Weights of a small transformer language model: width 576.
MLP neurons of a small language model. Each row is named by its layer, matrix (down: output weights) and neuron, and shows model dimensions 384-511. Each number is 500 + 40 x the weight over its row's rms, rounded and kept within 0 to 999. Numbers have three digits each. A neuron's up and down rows have the sign that makes its largest values positive.
Before each neuron's rows, "fires before" lists the tokens most often just after its 100 highest values on Wikipedia text that the model never trained on.

fires before: "===", "==", "|", "====", " ==", " |"
L3.down918:544509497450521495530567493496505520462516524472405494497521553494516471612494477440427443559456492553545487493538467506477422513501546497579546454449478527515455436492502510528472480555559486525487552492514499576444493401529466501525510448469464536418437483560503456501473508514497409602473469472421456446477543454415504524536528471540475430484487518476412502526497467455558457476478

fires before: "\n", "S", ":", " and", " ("
L3.down1269:583461423545543509564502546494464414491514518527506439521520543491480559450484473484514550400441536559518453490471447542617512531578520513515534496533465491578531445503496509447509492438469477499458487464527522517463510485421459426416544462479447501532510476470459518472460540481517476494498474461511495531484539506495452411464526506456556499536473488459541516569530402473527508502523

fires before: "s", "ing", "ed", "es"
L9.down604:497523503641512548487457516510548475520532451527508410547519527505545474493553516554515519473497621478473485536462608430445502485412476476513508546449543511522545498489528465487522552473374469514472474474531505527462478532462489489492476389496489498495493552553602446519505460536465495541557444527477475516483575500485544553554499515460487489487584582488505489534523474448451529573532

fires before: "==", " of", " =="
L3.down1169:502492480508511493526528484484458484514499478494521519541459537462532496457477514498442602546524506455477564571572512459497474461534489488568451489514456523529552464528522530523503450534534500493432517481579467535531497510538419472443507486491562507546529449420512525514489448480426432463505457437547460523503504506474504541560477545502540478399479541489477486553497470497518486477538

fires before: "\n", " 0", " 3", " 4", " 1", " 5"
L7.down939:491459402478484536524549446443516466482487467586519545500438479487526496457455456518541436480531453464502573441463511542503534473479519481550508486433460531500433534452541445498474530458496464433496553531476480433504532512495558531459523481503537547554524619387404466496448567492493511465506469534479501453495505485529513438513511497467479451459541473484476487491485497497459561490511

fires before: "==", " in", " life", " and", " =="
L5.down1291:520568478551513486466497470507449517502466568504521481508498547569507454541540594504549535559385470488524484457550507480505444579510536510511499457593504445498518480531492460423546458413448401539445456509521432472582537472492457456499494494525523488542469542544521449534494463520553502467542451573550467502490522491407470557529569484459559446461537549526542540496538470478487508465478

fires before: " |", " ("
L3.down1325:530487549549534541524470553447529552461511542434531534560430457493519517467459549497535499450505456499489465476586502503539502507487527590505500481496497498475500510477454513494559547513520520533469455475470435538489475540490495475480530463512526524474522547498537452545456514470442506481529513481550420470489483503482520517470462472575492496523533523439470445416482558470516486468449

fires before: " by", " to", " in", " of", " as"
L3.down210:509475489575488401538499527541512450536512498540532509501495452531503475520526529509472468551549446496437484441389450562440515486476473514578511461491456467504561550525445520424453519567512544479503472483471516460522418401501469482493530541455536519519517516470431505459413534438553477554565456532465477506485470530560466609539516528482471537484467497486572565477498517552523558503538

fires before: "===", "==", "|", "====", "-"
L3.down703:457456520546505459514477510514485507478499506543523518526506568476458501492499478510534454442529487519520498480578461484501414554562520498575552472511557413566443454546540517493451517481588525503505491430515553488501495448554495494555518500445540491453480477598452571556421482456559491502511436450495569507402563552487407546552449496537525533456539491495501481532523547501534534456500

fires before: ".", " by", " in", " to", " with", " as"
L5.down1513:546555528426563540495530512483469507520526471546476433454526471478554510575456538472470457594540524535458511517476498523438448455509467535462564500463450549511505447518503491484465498432504512470456492494520379527565453470471489498524457527464514486474540427521528466543427459472470464537540418539497499454505501488514480528472427462483517541502499467553523482550547573541468455510483

fires before: "ing", " by", " to", "ed"
L9.down1130:470523490601554568501493604526507472503485486510567508537451521517448423419471566519530456493406551449477557546562440448506516538533551544495484551498471465537507519562501477409494494510442473579488498555480533494469604427467441480505533513478479544569507493558546478456520475498512446410496516501435448500457563469482483553412520497495459471531542486485519417448485512505497500537510

fires before: " |", ")", "-", "I"
L3.down187:429531393435546496485449473506523519515515534529425557552505380488459503564477459489538516622486504475535502515530484474541478498523525517447404570565513570541484581494554497488509535468555473472498519530460482513548518513466523485440498519521561423486438532498548517534529543545456506502623548510579497482518455489494548510478502559466568480495545495562549511470479522460428562558475

fires before: " |", "%", " of", " (−", " from"
L5.down211:445490510560540436461435559530522463493518511437511552499528546516459510467512549528506534489456507432485532560509562451544478467549462507434476547503524488526507460511535503487503504487505501487601451523523434497556532538500561545488504485501552464513502399560503535439470525506445491523533514458467533533562586508553499542492508541484533493496510524520452449544469397518501495532551

fires before: "\n"
L7.down1171:451580528419483547511525477479514574444495521440528518424462461534487495509520440538528456418488518429514538438495481513406534513529336488437481492570451498517473475547459496568507550525545472578521466572399565475536510484500442465465537537571536427486445556504515557470516502480508525486478474493495553457481500533573487514471591490527501536475533541523436524531541440466469532475445

fires before: " was", " is", " has"
L5.down510:506476468442456475498518524444517495489521519514567501473529480502529508513461515513534566533524520532506524499550459415497444477509520486603527507489436402534484521563496462489514535519499510527532518468557458482462483501491521511481418537515456434525611533470505526557449504467490462522483472528507460517508538477543621554531470483528439479424525516528541543438482523497510468512502

fires before: ".", ",", " in", " with", " and"
L3.down387:432526545428439521502501471500485553547450434485532513524490490481505487532534551473517499483473513549486497527531493496417515416603445504494458531516521504506439500451496479503509469417553568442539532548552507497436495455485497514547457460552552518419516498563476517547522534525532500467489532526504463540478485572523452438463490480534456514512497466569476531457572599442491517476478

fires before: "\n", "==="
L5.down449:492555485538520449504558486413468505448488510528484531511492507521437490474580488456417515501489575459580476499330464553486508528524542472458472521534549537486495466497488562504448431384473527589504451512562513580518513580555402536504443448503475487518513499502459464487479564537516474440534512497455512536462448438649477512544495462480511472493487458434597567469477510436549416530495

fires before: "."
L7.down1207:395484492443504516579525511517510510490472443490553511469505576489459467520483453443513539453540461475472485558477495413570522504488582493479463506454497437529474498487514519509535479469515471511468502569495464425470506556570505477541474488490541484508530450526474500558514505500496543536544534496473407544470491543524479518488457453489569514454473462483474487464486543527485483418492

fires before: " a", " is", " an"
L9.down225:500464474503506465468581515505416549505512515594454518437542545598537516533487452432524579534475433443525466465464507497488540502515511452496487495478502513505527517491431427494452486506477527447453490479439429566432434444554559582469471511517524468527458488489431529523541501481448539465502508534526485455495501530488528506506519519472525464554529469507483488570523490505492507459520

fires before: "0", "1", "-", "2", "\n", "3"
L9.down1353:496519474476548489550478498529498511518558504566490439487528517426484525534513512493448554497519517439478489485498527468601482487546507462549478546514495552435454483595481481591570498515493485488510433507505489520434523479476513523449534508564539529499452499531499461472529559454440483436480475476479474435466519448521558425497514496501523513462510576598534496490561529509390443508447

fires before: " (", ")", "z", " of", "ak", " in"
L9.down341:520448500552476453464551492533483536593525500473467559444517525524523545538503461539493464505444591508500528460474562497439510559516454498481558532579509497467458500566499433536519491493508451481538461467572505552420502448456525550499595572508493481487479552517429466504522411535458514544536432454572448550513468472536518492542494499467493511522542495585513490563511514520469526539491